Weights of a small GPT-style language model, trained from scratch on English Wikipedia.
Size: MLP 1536 SwiGLU, vocabulary 16384.
Architecture: rotary positions, no biases in attention or MLP.
Training: a variant of Muon for these matrices, 880M tokens, 13875 steps.
MLP neurons of a small language model. Each row is named by its layer, matrix (gate and up: input weights) and neuron, and shows model dimensions 288-351. Each number is 50 + 15 x the weight over its row's rms, rounded and kept within 0 to 99. A neuron's up and down rows have the sign that makes its largest values positive.
A block is one neuron, or neurons of one layer that tend to fire together. Before each block is what it responds to, as a language model described it from the Wikipedia text at the highest values.

Description: Role word before names
L10.gate230:63 60 58 52 63 53 50 48 40 77 55 36 71 27 43 43 56 29 55 37 57 87 43 43 71 47 39 50 65 60 45 46 72 45 53 49 71 47 48 45 33 39 39 37 47 58 66 61 64 30 39 61 40 66 62 47 59 13 21 68 59 46 40 16
L10.up230:40 09 47 62 23 63 61 51 58 50 36 58 54 28 61 27 33 56 56 23 67 67 30 83 59 15 46 41 54 63 57 56 85 47 46 81 33 65 43 66 67 26 57 45 33 37 39 36 44 10 66 46 59 55 61 47 51 64 62 69 54 46 59 49
L10.gate371:57 40 71 52 46 38 38 56 40 47 44 43 46 27 47 50 62 66 39 49 27 56 72 43 66 35 77 28 48 74 42 44 63 34 61 34 28 41 21 46 47 43 50 55 58 65 43 43 50 60 47 45 34 43 54 47 29 44 46 45 47 50 75 45
L10.up371:31 41 37 39 72 22 56 44 54 50 32 61 73 42 14 63 70 57 68 45 40 70 65 56 78 45 38 62 25 69 37 44 44 63 44 63 30 49 70 64 69 45 36 60 52 43 36 34 60 16 66 59 29 49 45 13 35 47 60 30 66 55 43 22
L10.gate393:42 60 48 39 35 64 58 40 36 44 44 38 63 41 45 60 38 25 54 78 33 50 42 58 58 68 94 57 48 50 69 40 48 53 32 85 69 37 54 62 50 49 27 40 61 39 73 29 91 45 50 59 31 47 52 37 62 65 56 67 44 28 38 51
L10.up393:38 56 63 45 58 34 43 69 47 38 50 55 51 51 64 46 46 47 64 37 82 67 46 52 21 41 60 24 36 34 49 54 54 52 35 44 52 69 61 44 57 51 47 46 41 21 50 49 67 62 58 36 73 26 34 48 46 45 47 49 55 44 26 41
L10.gate845:72 57 51 44 66 55 52 62 53 86 42 20 62 68 36 47 37 74 71 17 64 29 53 55 71 37 69 46 73 63 30 59 47 43 65 18 22 31 63 50 69 48 54 38 54 57 55 70 69 59 37 66 53 61 60 61 55 42 39 53 62 63 31 39
L10.up845:31 46 39 51 62 27 46 51 50 70 56 32 83 24 64 58 99 55 58 52 48 71 68 28 39 35 49 70 46 60 44 54 61 42 05 70 29 40 68 31 27 43 29 52 50 64 48 62 51 60 53 61 53 67 47 62 40 56 38 74 48 50 51 56
L10.gate967:63 58 63 47 26 54 26 36 37 27 30 49 60 38 65 44 36 51 43 70 57 13 27 70 37 41 24 67 58 53 59 45 47 47 35 50 24 76 62 71 44 32 41 54 82 32 71 23 46 73 78 36 47 30 59 30 55 39 38 37 53 62 17 44
L10.up967:34 52 75 42 50 73 67 51 43 37 55 51 47 50 25 41 68 42 39 53 78 37 75 60 62 28 87 15 73 60 38 59 36 35 30 63 63 16 38 19 39 60 33 73 60 19 33 57 69 72 48 23 46 32 72 12 41 48 77 47 48 59 29 53
L10.gate1064:59 42 68 82 67 50 61 53 38 50 32 47 64 50 60 49 48 67 39 52 56 48 37 64 40 64 32 58 43 65 58 43 74 25 40 48 33 20 41 48 71 45 49 77 48 30 50 75 54 60 37 69 82 72 57 50 54 83 34 60 60 33 24 34
L10.up1064:58 54 53 38 70 32 45 54 46 31 45 47 09 64 49 42 76 44 21 41 55 85 35 59 58 41 77 29 19 48 38 52 25 45 47 55 50 47 62 44 42 16 63 71 54 32 39 55 75 71 19 47 44 46 43 39 76 75 56 67 67 45 43 40
L10.gate1350:35 74 38 37 61 44 45 49 38 31 65 19 46 53 64 28 63 53 66 70 40 66 52 53 61 52 31 56 55 52 61 51 44 44 40 50 33 47 54 63 57 25 66 40 39 38 62 69 65 34 48 42 60 79 54 43 67 70 52 35 38 37 11 34
L10.up1350:37 41 59 36 64 66 37 76 25 63 47 25 75 56 56 30 47 28 81 67 59 66 46 60 57 57 73 45 47 65 31 76 56 51 46 58 48 44 63 53 62 36 43 57 65 48 60 35 54 70 36 34 32 47 80 39 51 53 28 58 26 36 24 56
L10.gate1375:62 76 42 68 51 26 68 56 20 42 37 38 69 46 53 31 67 32 54 28 65 85 62 39 70 45 54 57 63 30 68 43 74 49 37 67 36 17 35 38 38 50 43 34 62 66 53 35 63 36 54 58 48 32 68 69 64 81 42 68 33 68 54 58
L10.up1375:31 60 41 43 45 57 37 38 36 10 43 47 70 45 33 18 54 48 67 49 82 53 53 57 38 70 42 43 66 61 47 66 28 42 43 47 63 54 59 41 68 52 54 35 41 53 24 68 60 50 34 43 55 53 39 44 60 86 28 44 50 40 50 78

Description: Group-identity adjectives
L4.gate198:57 68 51 38 64 48 40 33 63 19 73 42 42 52 34 56 43 51 58 53 32 63 66 32 66 32 66 38 74 53 65 65 85 53 40 61 28 56 44 45 62 57 50 70 53 51 36 19 65 41 44 21 52 74 42 38 55 58 49 56 53 61 36 38
L4.up198:36 60 86 23 55 57 49 49 45 41 79 34 59 42 50 70 38 68 72 39 23 67 48 57 39 44 28 71 37 61 63 64 61 28 38 36 40 37 30 13 58 38 52 30 48 54 54 29 73 66 28 46 43 43 41 42 77 55 47 26 84 46 17 53

Description: Table header separators
L6.gate479:78 39 48 09 61 66 27 48 38 29 49 46 95 70 58 52 52 43 59 70 61 66 43 35 43 31 21 60 68 63 69 72 38 23 68 41 51 57 48 71 46 25 73 47 35 61 38 56 44 44 76 71 56 44 70 30 45 21 64 61 74 39 65 56
L6.up479:13 62 36 34 48 42 60 47 57 67 60 47 55 65 37 47 49 44 32 42 52 49 43 49 67 57 87 72 90 69 56 33 49 21 54 49 42 53 26 47 49 66 27 49 57 24 24 53 38 60 34 62 63 53 57 64 61 41 60 33 69 34 52 55
L6.gate619:65 43 83 54 52 75 68 46 78 20 47 68 21 67 73 38 35 66 38 43 41 85 39 45 52 39 66 46 22 49 68 31 39 42 24 71 32 76 41 42 30 65 76 38 67 64 38 40 43 79 58 57 58 36 35 37 04 35 34 35 43 67 51 44
L6.up619:54 52 56 35 56 71 35 37 44 65 43 49 51 46 49 64 50 51 64 37 48 80 75 36 36 25 66 40 46 65 64 56 18 41 33 62 47 65 62 43 72 43 73 52 40 41 27 58 53 61 49 47 35 32 83 56 74 41 48 18 30 56 61 51
L6.gate672:55 47 64 58 54 58 41 30 42 60 48 65 22 50 51 38 27 63 48 54 46 47 79 26 32 49 34 37 23 25 61 35 39 34 50 74 61 78 45 53 68 21 29 60 38 63 12 33 54 59 31 52 32 42 55 66 54 67 50 79 75 61 51 42
L6.up672:42 31 90 40 45 60 57 52 50 70 43 35 70 81 42 56 63 50 53 53 77 75 46 54 40 30 59 52 62 24 55 62 25 46 51 38 97 54 37 60 31 63 57 41 36 54 55 59 73 58 50 68 41 42 61 52 46 61 45 36 35 37 54 41
L6.gate678:38 77 44 66 53 67 47 46 50 49 62 51 57 29 56 29 52 77 35 45 40 55 85 52 65 72 59 52 58 48 69 43 33 46 45 56 49 21 61 32 51 68 11 38 28 73 38 59 35 68 40 54 42 35 46 57 53 37 21 50 50 29 36 32
L6.up678:61 60 55 46 43 39 54 18 48 64 63 41 43 55 51 54 38 66 81 46 57 44 75 51 26 34 50 45 47 47 40 64 37 41 52 37 38 23 69 22 75 57 27 61 53 82 51 47 70 84 56 62 69 42 33 40 64 84 22 78 12 33 61 52
L6.gate753:27 43 60 53 46 27 67 23 35 48 44 58 73 49 57 68 32 81 59 48 52 28 53 63 73 47 47 49 31 17 59 55 49 54 41 47 61 39 43 70 69 52 64 76 37 44 52 62 72 58 47 64 54 67 60 58 69 40 55 66 31 56 67 84
L6.up753:55 36 33 56 78 22 40 49 52 73 29 46 57 70 40 57 59 30 42 23 28 67 39 72 69 45 53 52 56 50 50 27 38 44 45 48 58 30 42 64 40 39 38 86 64 56 57 25 40 54 34 41 58 59 47 45 52 65 29 55 02 56 59 49
L6.gate1000:37 61 53 43 55 46 51 54 49 58 43 32 42 58 67 47 32 36 48 53 57 42 71 65 35 42 47 31 58 44 74 42 59 54 46 47 80 36 66 67 62 46 54 50 62 55 70 47 42 76 36 33 42 64 49 59 52 63 41 54 38 56 42 44
L6.up1000:55 49 69 37 56 53 44 48 47 38 59 55 51 67 82 54 48 77 70 47 59 52 59 38 59 32 62 59 53 32 62 19 68 49 29 38 39 51 52 61 39 52 62 26 41 69 52 68 51 42 54 51 48 48 46 39 46 67 68 91 47 34 75 65
L6.gate1416:56 24 38 35 63 47 66 37 36 41 58 53 54 67 50 40 53 63 39 70 81 45 46 24 73 80 31 49 47 62 72 54 40 62 23 39 51 39 47 44 43 38 56 46 81 40 52 64 47 43 41 51 56 41 63 33 54 67 36 39 47 56 63 47
L6.up1416:34 52 23 31 82 63 57 42 56 21 50 54 32 38 62 35 34 34 44 45 78 42 60 62 54 52 39 24 48 43 53 44 44 39 40 32 71 33 52 59 70 55 32 36 46 51 73 72 38 70 78 84 68 64 17 50 52 42 54 47 62 51 62 69
L6.gate1487:69 53 18 49 60 56 62 45 55 52 45 52 38 60 72 36 21 69 56 61 65 69 76 37 34 53 64 50 33 56 48 57 50 49 35 39 73 61 67 45 33 53 37 46 36 54 79 23 39 70 53 61 33 33 56 72 93 39 53 51 49 74 55 50
L6.up1487:55 58 67 29 59 59 69 36 60 54 62 39 21 51 52 39 36 58 53 24 50 53 46 46 22 30 70 19 57 43 35 37 59 61 59 48 52 65 31 36 32 40 53 39 58 81 50 50 50 53 54 52 63 68 74 76 64 27 42 48 39 48 66 26

Description: Mid-compound joiners and separators
L6.gate62:55 78 78 48 47 34 50 59 75 64 50 35 58 46 42 91 51 58 62 32 71 36 37 63 60 38 58 28 45 30 67 65 55 37 37 55 67 60 60 61 40 53 45 56 51 67 63 64 64 41 21 55 42 44 62 79 43 56 49 44 55 66 43 31
L6.up62:57 50 29 50 76 44 40 63 68 59 79 31 51 26 87 53 28 54 22 61 44 56 54 28 60 40 37 42 57 50 42 84 67 48 51 43 41 45 55 47 26 68 47 38 68 43 63 72 33 46 56 41 58 63 86 51 76 32 66 74 56 56 57 75
L6.gate121:31 44 62 54 73 41 46 44 69 52 46 72 64 46 35 51 64 36 47 55 56 35 49 36 20 53 47 49 59 39 32 64 71 29 37 39 65 37 48 44 71 45 53 41 44 84 58 56 25 74 22 49 25 68 51 38 48 92 46 29 39 47 34 48
L6.up121:52 43 48 49 13 42 63 06 60 52 50 30 57 64 54 36 48 71 50 42 64 62 63 63 70 37 62 36 14 67 69 56 28 52 44 30 61 75 58 63 39 57 58 61 35 39 52 61 52 72 53 17 75 48 59 67 47 60 74 43 62 38 54 46
L6.gate134:46 55 53 28 41 58 41 72 41 52 35 83 50 59 72 53 57 57 09 49 72 30 32 50 44 52 64 56 71 50 29 32 58 45 27 29 52 48 56 39 70 36 51 50 25 54 51 35 58 70 40 23 28 59 23 41 54 51 67 56 36 73 60 45
L6.up134:49 36 71 39 50 49 57 18 60 68 53 66 67 52 42 34 51 62 40 49 54 49 47 73 66 53 45 62 73 65 30 68 38 54 48 62 42 29 41 51 50 43 40 65 44 55 54 40 50 68 57 37 48 66 45 49 34 44 52 53 54 47 37 59
L6.gate281:59 51 59 60 56 45 29 56 72 26 60 46 37 47 59 73 37 44 35 63 46 27 31 59 76 57 44 27 72 36 49 31 84 36 68 33 41 59 66 88 60 61 70 57 59 31 83 56 63 35 42 48 57 27 44 53 55 51 38 63 70 32 53 49
L6.up281:72 56 65 38 33 61 46 33 29 51 50 41 38 34 55 48 57 61 48 31 44 58 67 45 44 75 39 52 55 68 45 56 29 52 51 34 48 63 55 50 36 30 81 60 45 48 60 52 56 78 51 50 21 40 33 63 43 63 33 29 60 28 57 23
L6.gate347:59 29 69 54 70 71 74 47 47 54 56 62 32 39 71 65 40 74 60 63 36 65 78 65 30 54 66 53 29 08 44 57 58 24 57 56 31 70 60 44 55 61 42 76 36 67 78 39 38 65 54 55 62 52 71 66 18 66 38 60 70 59 32 46
L6.up347:49 32 58 49 60 43 50 56 40 40 36 40 28 42 51 23 26 19 64 57 61 43 39 38 42 60 47 56 50 68 74 56 50 52 53 55 43 62 66 52 35 53 57 39 51 39 60 29 36 41 52 58 34 52 76 42 42 51 44 31 56 53 65 73
L6.gate666:69 49 88 50 38 41 44 61 53 55 53 44 51 50 97 47 50 36 35 64 60 61 38 55 50 55 78 62 50 61 41 52 54 65 50 64 62 25 49 36 31 49 64 65 36 69 50 29 54 45 47 21 44 60 44 77 51 55 62 46 58 45 59 36
L6.up666:50 42 29 35 45 39 43 41 49 40 60 44 71 53 43 27 48 41 31 41 64 37 31 72 36 21 58 45 64 31 64 45 44 30 39 57 37 59 73 56 53 34 51 57 36 46 45 60 47 62 51 62 22 60 49 76 59 58 51 63 52 40 45 33
L6.gate682:38 36 42 46 51 28 28 55 49 41 59 38 63 65 44 37 71 58 60 52 70 48 57 53 27 64 87 36 61 62 42 65 65 21 50 75 24 50 46 65 51 55 35 66 47 52 57 33 34 49 57 62 46 59 51 68 28 69 53 65 20 30 51 40
L6.up682:17 47 60 42 70 40 63 57 72 54 62 42 16 45 67 60 52 56 61 77 50 44 54 61 43 73 46 11 27 46 31 40 41 70 45 61 53 43 56 67 52 61 23 49 80 36 57 35 27 42 71 62 62 57 41 47 43 56 29 52 62 68 44 44
L6.gate1343:56 56 35 68 73 40 48 18 58 17 55 54 43 61 81 63 62 30 46 67 39 62 82 94 34 44 63 36 43 54 51 25 40 41 78 59 08 65 52 69 52 33 60 53 35 41 44 39 58 14 44 61 43 47 43 32 54 53 84 66 78 34 74 46
L6.up1343:63 79 64 28 62 30 56 62 63 56 39 68 43 68 52 26 81 54 51 64 46 47 62 55 59 45 32 39 71 12 63 45 39 60 53 59 41 46 25 34 61 38 48 42 64 68 69 48 48 61 17 48 43 60 52 57 51 74 70 58 56 51 29 78

Description: List separators and word starts
L10.gate374:62 68 60 17 42 45 47 38 46 44 65 29 62 70 57 32 53 70 45 55 46 39 58 37 73 43 54 43 49 65 35 85 32 64 68 80 46 63 65 66 83 23 32 43 45 45 45 28 41 60 44 68 46 71 62 16 58 30 44 50 36 59 66 32
L10.up374:42 22 27 30 50 61 45 43 47 69 49 59 21 38 21 51 66 82 70 64 61 43 56 39 66 40 52 43 60 40 64 92 55 31 57 56 43 69 52 49 53 52 47 32 68 36 35 50 54 61 63 21 45 25 37 60 72 49 51 49 46 57 45 47
L10.gate572:40 48 59 24 56 43 57 52 62 73 78 29 69 57 44 62 59 54 70 75 37 61 50 42 48 43 64 58 34 24 42 62 86 62 51 47 69 19 60 60 00 20 52 52 53 34 42 68 35 39 70 66 53 57 44 37 19 67 61 58 52 66 52 43
L10.up572:17 21 60 41 42 58 57 33 28 68 64 36 26 60 69 50 49 34 57 59 59 63 49 42 55 45 40 36 51 31 71 45 96 29 55 29 37 54 52 36 63 63 64 39 49 48 57 65 90 73 60 29 50 56 44 49 64 60 56 45 76 48 47 49
L10.gate844:40 54 63 53 54 68 56 31 27 61 49 52 77 76 89 41 55 54 53 64 46 72 31 45 59 55 62 25 52 61 47 30 31 49 38 54 58 55 61 46 25 48 41 65 62 61 48 61 41 69 63 45 46 59 49 55 66 47 51 28 63 84 48 00
L10.up844:61 63 37 51 30 66 61 62 42 58 44 57 47 51 55 57 57 47 51 41 39 78 57 43 45 36 44 30 38 49 48 68 30 54 48 74 66 35 61 57 41 46 41 50 33 54 41 38 45 34 25 33 37 55 50 67 93 35 51 42 45 55 45 61
L10.gate1022:94 46 64 37 43 44 39 67 36 54 62 44 62 64 33 43 76 30 51 45 62 42 38 21 51 43 50 31 56 69 66 42 50 51 30 44 50 27 49 40 27 21 44 76 63 51 61 59 77 52 51 58 67 56 33 50 38 68 54 54 27 46 49 51
L10.up1022:61 65 45 32 36 65 63 64 34 43 42 38 54 43 43 20 43 48 47 41 42 45 61 70 67 41 20 47 57 36 35 53 70 44 11 26 80 32 23 47 58 59 61 57 57 25 52 48 39 38 32 64 43 48 45 37 75 35 50 53 52 49 68 38
L10.gate1024:46 53 61 69 59 57 60 30 81 49 45 41 51 52 64 56 44 51 35 49 40 69 33 21 58 49 62 45 04 65 59 48 28 59 61 48 25 26 67 28 42 80 71 65 51 65 48 55 55 35 21 28 63 42 52 24 60 44 44 50 53 41 47 39
L10.up1024:51 38 63 11 43 52 59 61 37 79 08 43 58 34 38 47 53 62 39 76 54 90 54 48 41 51 82 45 34 71 77 39 47 20 55 67 45 54 73 46 37 47 06 19 69 56 31 43 55 71 57 55 47 65 68 45 21 44 44 50 91 46 66 21
L10.gate1165:60 66 57 55 45 70 77 29 44 50 67 37 50 64 57 50 54 49 41 70 47 55 63 31 72 73 51 21 53 49 38 78 45 64 63 82 33 56 41 59 38 57 49 75 52 66 17 53 44 75 58 38 45 47 56 57 67 65 41 55 23 29 62 28
L10.up1165:53 56 55 56 63 53 52 58 61 45 47 25 80 37 41 68 38 60 58 40 19 46 65 54 55 34 42 53 42 31 37 37 51 57 69 39 47 65 38 54 70 31 44 34 71 62 18 49 34 56 48 66 45 46 43 59 68 57 40 71 46 81 56 64
L10.gate1222:51 52 56 50 62 44 54 29 42 48 69 42 54 54 41 60 71 42 44 72 34 56 19 20 38 49 25 67 51 61 58 40 76 70 32 44 34 35 54 74 39 49 27 52 41 45 41 70 39 49 65 67 57 58 51 36 55 52 58 34 57 42 45 14
L10.up1222:51 28 38 35 52 56 76 62 57 10 50 82 50 40 42 78 44 38 49 64 49 68 61 37 86 40 33 60 32 72 60 52 58 53 46 41 50 76 23 34 49 58 76 58 26 44 48 39 61 59 51 64 72 38 55 81 13 57 36 34 50 52 31 48
L10.gate1312:81 41 66 45 36 54 56 64 38 46 62 77 55 34 57 51 53 26 38 65 65 40 56 18 44 31 30 49 29 44 51 52 42 56 34 63 42 50 53 42 59 28 80 70 82 65 58 58 29 73 70 60 42 60 77 40 39 58 74 37 35 40 38 37
L10.up1312:38 61 41 44 47 39 48 44 70 50 42 58 42 51 54 44 40 32 39 73 36 48 31 21 22 63 68 57 72 37 73 60 74 50 53 42 74 51 59 76 69 61 08 61 58 40 36 53 45 74 55 62 47 73 69 63 55 38 13 60 43 33 59 66

Description: Separators in numbered sequences
L10.gate6:31 42 55 62 45 57 40 58 61 62 70 45 37 28 45 72 72 47 62 54 38 92 50 48 14 56 32 47 32 62 62 50 49 47 86 34 40 53 30 55 46 46 39 70 74 41 46 63 63 70 41 30 20 49 69 47 31 22 53 53 48 55 31 40
L10.up6:33 55 57 30 66 76 64 57 32 21 32 65 51 45 62 66 52 38 48 21 43 59 38 41 29 46 65 41 67 37 37 45 77 38 50 44 55 56 25 66 33 48 52 54 63 51 60 49 52 52 49 29 63 34 33 69 68 13 71 44 78 60 36 28
L10.gate332:70 69 48 35 61 56 51 72 45 48 60 55 68 62 58 61 43 47 31 35 53 30 62 59 49 41 57 29 69 48 57 48 17 31 59 46 49 57 45 56 37 59 55 44 66 57 64 50 75 47 51 44 44 39 57 65 50 56 72 28 43 13 52 40
L10.up332:58 13 69 52 47 69 27 58 36 43 61 50 72 28 31 64 61 31 37 61 53 41 64 62 52 65 65 50 63 29 32 46 51 55 73 37 32 61 30 42 68 35 67 61 29 56 54 55 58 53 34 56 46 64 42 31 21 59 71 34 49 40 73 16
L10.gate724:71 40 45 22 54 55 40 47 31 44 30 44 51 55 70 79 36 37 50 32 81 66 71 90 52 55 68 22 60 59 52 71 19 42 86 31 60 81 21 39 55 62 25 49 40 40 52 74 32 68 34 54 82 26 72 32 48 49 32 76 41 71 29 06
L10.up724:67 35 52 33 58 63 47 42 39 75 65 39 29 37 72 45 72 33 28 43 45 36 72 35 55 56 40 49 74 50 61 24 41 45 53 48 59 70 60 45 63 43 38 34 73 48 58 45 33 71 65 35 68 44 47 51 69 78 36 48 43 54 39 48
L10.gate916:57 42 58 24 71 91 52 71 22 35 45 57 43 58 51 53 67 67 13 52 55 57 50 31 40 39 48 31 27 44 39 68 50 51 44 20 63 35 61 59 51 62 42 68 48 50 51 39 44 45 63 42 47 43 43 36 81 44 64 56 56 51 54 23
L10.up916:60 21 48 67 45 76 41 31 38 59 19 53 61 42 56 45 40 39 23 51 67 62 30 51 58 62 51 38 44 42 27 50 44 48 49 50 53 68 47 39 63 29 57 17 38 49 59 55 60 34 72 43 66 23 55 44 64 60 81 36 55 50 49 58
L10.gate1062:38 60 45 49 51 54 61 45 49 51 37 47 54 65 36 55 62 58 33 26 68 56 74 56 51 42 52 43 50 56 59 61 61 36 63 42 53 59 29 67 27 49 42 21 75 60 63 35 45 17 52 36 49 17 32 14 40 64 69 31 54 46 57 38
L10.up1062:54 61 34 41 61 67 36 40 68 54 45 61 63 50 33 44 59 69 33 45 68 52 67 59 54 51 72 44 62 45 63 46 25 53 64 37 41 52 64 61 35 43 47 58 66 66 58 69 61 39 55 43 36 46 23 49 51 39 65 47 46 46 55 34
L10.gate1157:33 34 47 49 64 69 49 25 53 56 37 37 59 71 90 58 64 52 44 39 53 62 31 47 60 33 48 66 71 37 44 51 52 53 55 10 47 57 53 57 49 51 40 46 27 33 65 37 44 20 51 32 58 42 68 37 61 43 92 29 74 54 53 56
L10.up1157:61 61 40 37 25 73 49 47 55 36 28 61 24 57 45 51 48 63 38 44 35 33 79 45 56 56 54 54 55 66 30 47 26 53 58 45 81 45 26 35 59 23 52 41 82 25 58 22 60 58 36 71 58 53 52 40 53 59 49 45 23 66 62 26
L10.gate1355:35 48 28 42 31 48 44 57 68 52 50 60 52 62 50 59 55 56 56 64 41 72 56 71 52 56 29 56 46 32 35 62 37 66 46 21 62 57 65 43 37 83 34 56 63 33 50 41 51 65 62 40 52 29 42 35 60 29 71 39 54 61 71 31
L10.up1355:79 51 53 42 34 54 52 52 45 41 66 75 42 59 50 68 25 46 74 60 59 41 68 50 66 46 57 58 38 67 51 39 46 45 51 70 46 45 74 27 64 56 39 40 76 37 34 27 38 50 63 40 58 40 51 44 62 75 18 55 52 48 65 66
L10.gate1457:87 50 63 32 60 58 54 44 54 53 62 84 53 40 60 20 55 65 59 56 72 28 45 56 49 41 70 65 66 14 89 36 27 40 30 54 29 49 61 39 53 54 43 41 41 30 72 41 52 60 62 64 48 39 28 72 27 44 70 65 55 37 53 42
L10.up1457:48 81 53 46 60 46 38 38 29 86 52 62 25 35 46 47 68 76 49 57 26 30 48 50 28 51 58 53 67 56 51 63 54 70 66 37 55 74 41 58 61 26 36 63 22 53 72 51 49 82 56 49 74 71 45 57 59 37 21 67 58 51 47 23

Description: Table row-end delimiters
L4.gate1215:44 53 57 68 40 38 51 27 50 35 01 31 46 39 74 52 27 36 78 57 60 42 51 77 55 53 49 47 54 30 36 35 35 51 42 40 60 54 20 39 43 57 47 48 32 67 48 81 56 43 54 13 43 59 30 38 49 48 47 35 26 40 22 48
L4.up1215:41 49 63 71 43 66 62 24 57 58 33 48 41 12 53 47 36 70 79 51 62 55 35 73 40 31 32 59 28 52 32 64 39 44 30 30 51 51 32 48 26 48 15 21 47 73 59 45 31 00 45 68 32 64 48 39 38 68 44 26 27 43 78 37

Description: Prenominal adjective modifiers
L6.gate212:39 32 49 79 37 45 44 50 56 42 47 54 66 18 80 49 57 46 37 43 69 45 66 56 39 33 57 44 63 37 60 84 56 27 48 42 55 70 46 55 64 49 73 29 35 40 64 43 59 41 74 47 48 45 13 24 53 58 57 49 59 47 57 62
L6.up212:46 31 64 42 70 63 42 65 52 61 47 51 58 34 41 41 63 71 58 60 29 55 40 48 51 59 49 52 39 59 46 33 55 44 81 56 36 33 67 60 75 54 58 60 65 43 53 43 30 30 49 75 70 42 37 44 55 57 58 60 45 95 23 67
L6.gate230:71 48 49 73 67 47 47 61 69 52 69 30 56 69 38 48 69 47 69 59 63 62 22 57 52 31 63 49 53 66 63 62 50 60 68 47 56 62 36 47 59 55 41 63 68 44 64 39 53 53 34 56 49 47 80 23 51 40 39 60 67 83 53 76
L6.up230:20 64 42 47 61 59 48 39 52 85 16 54 37 65 38 46 66 41 39 49 47 64 53 48 69 54 65 37 24 24 68 55 69 33 90 39 54 40 42 54 69 39 60 62 58 27 36 63 58 55 34 47 54 48 63 53 48 40 76 70 64 58 49 73
L6.gate353:46 82 55 49 63 41 49 36 51 43 44 50 51 73 39 49 49 58 48 52 36 32 33 50 62 27 54 46 75 57 45 44 41 53 52 69 54 40 63 45 38 68 66 40 53 20 35 64 46 68 56 63 70 78 63 64 89 29 55 36 30 33 38 70
L6.up353:47 61 29 71 58 49 34 39 72 45 54 38 47 23 79 64 56 46 58 52 52 71 61 39 51 35 54 51 65 37 41 39 86 40 65 39 46 66 48 49 29 55 51 62 20 55 45 68 62 45 33 43 21 52 50 51 55 37 17 48 83 54 68 73
L6.gate534:43 62 31 57 61 54 52 73 53 61 70 67 36 63 58 20 90 90 62 40 47 35 46 49 54 40 56 57 36 56 66 46 36 37 41 56 19 39 62 44 44 67 40 33 45 26 50 37 64 80 51 42 40 41 33 32 85 31 54 62 40 29 17 60
L6.up534:44 34 76 45 29 72 46 25 83 56 76 44 47 53 36 68 29 23 74 68 21 30 66 55 61 50 49 54 62 59 54 45 36 42 60 61 61 42 49 66 64 21 64 50 32 34 55 31 73 21 66 60 22 38 34 55 49 52 33 51 49 67 42 49
L6.gate540:37 55 55 69 53 34 46 62 26 63 59 51 82 54 64 64 45 58 72 82 46 74 55 41 44 58 69 80 54 31 45 27 55 05 22 65 55 94 47 23 46 73 62 54 62 50 67 44 48 46 50 40 62 80 47 48 79 52 61 62 62 42 31 77
L6.up540:72 66 59 56 07 46 63 54 36 62 26 49 46 55 64 63 39 56 54 28 61 57 60 50 46 28 63 68 52 41 70 63 45 43 38 34 52 68 43 26 46 62 53 54 25 45 54 40 40 38 47 38 41 64 44 55 58 57 72 60 71 37 43 56
L6.gate845:45 53 32 45 15 48 54 54 39 33 38 49 70 32 34 60 37 57 37 37 35 59 46 58 37 50 52 65 68 48 28 30 33 53 41 43 59 45 53 50 59 78 28 39 59 53 33 59 57 40 28 57 32 67 39 35 62 43 68 66 32 68 25 52
L6.up845:53 55 30 42 32 68 61 44 58 53 52 55 37 58 52 40 51 36 44 40 55 44 29 40 70 44 28 83 54 65 71 58 29 55 29 36 38 73 31 38 41 67 56 74 59 56 50 56 30 56 34 37 51 55 50 50 54 48 55 57 67 39 44 88
L6.gate1141:58 75 35 31 53 61 49 63 31 47 49 49 45 61 33 44 42 46 59 64 43 64 59 55 44 40 52 40 56 62 55 52 59 20 58 39 49 59 41 26 48 32 39 36 66 46 57 67 70 51 56 67 31 72 47 67 86 89 61 53 50 54 30 69
L6.up1141:62 25 57 52 34 73 53 22 60 33 75 45 72 69 45 33 38 40 77 37 35 46 72 64 42 43 54 45 56 61 90 51 65 65 44 30 66 59 25 22 63 63 61 44 65 40 62 50 45 41 52 31 29 76 38 69 54 40 50 41 46 47 43 52
L6.gate1528:58 34 32 42 48 34 56 51 03 51 51 34 53 78 59 56 44 68 76 44 56 48 33 25 63 40 66 47 54 45 73 66 42 35 23 55 31 62 56 66 70 60 39 53 36 28 23 56 63 68 87 50 62 46 49 48 63 48 49 57 40 54 64 43
L6.up1528:31 73 48 62 58 55 40 58 34 60 66 54 49 67 40 60 52 44 44 56 50 58 64 54 64 43 70 88 36 69 49 57 35 67 09 51 38 44 37 52 67 62 61 66 34 27 33 50 44 65 52 08 75 64 70 32 53 81 22 52 57 58 48 79

Description: Title and entry completions
L4.gate60:46 18 39 35 66 38 54 75 60 39 34 46 51 49 33 38 50 46 55 60 19 58 53 62 48 26 51 59 41 51 65 62 19 33 45 58 62 50 56 57 59 35 40 42 53 52 55 30 43 53 39 64 39 64 63 81 49 40 66 78 29 32 60 48
L4.up60:82 99 52 61 37 50 35 57 68 24 85 53 38 50 42 63 25 01 54 25 54 53 49 46 48 35 57 50 44 60 43 24 56 40 47 58 89 39 32 53 55 63 53 30 27 37 60 33 41 38 32 49 47 43 78 42 63 40 50 80 48 35 46 45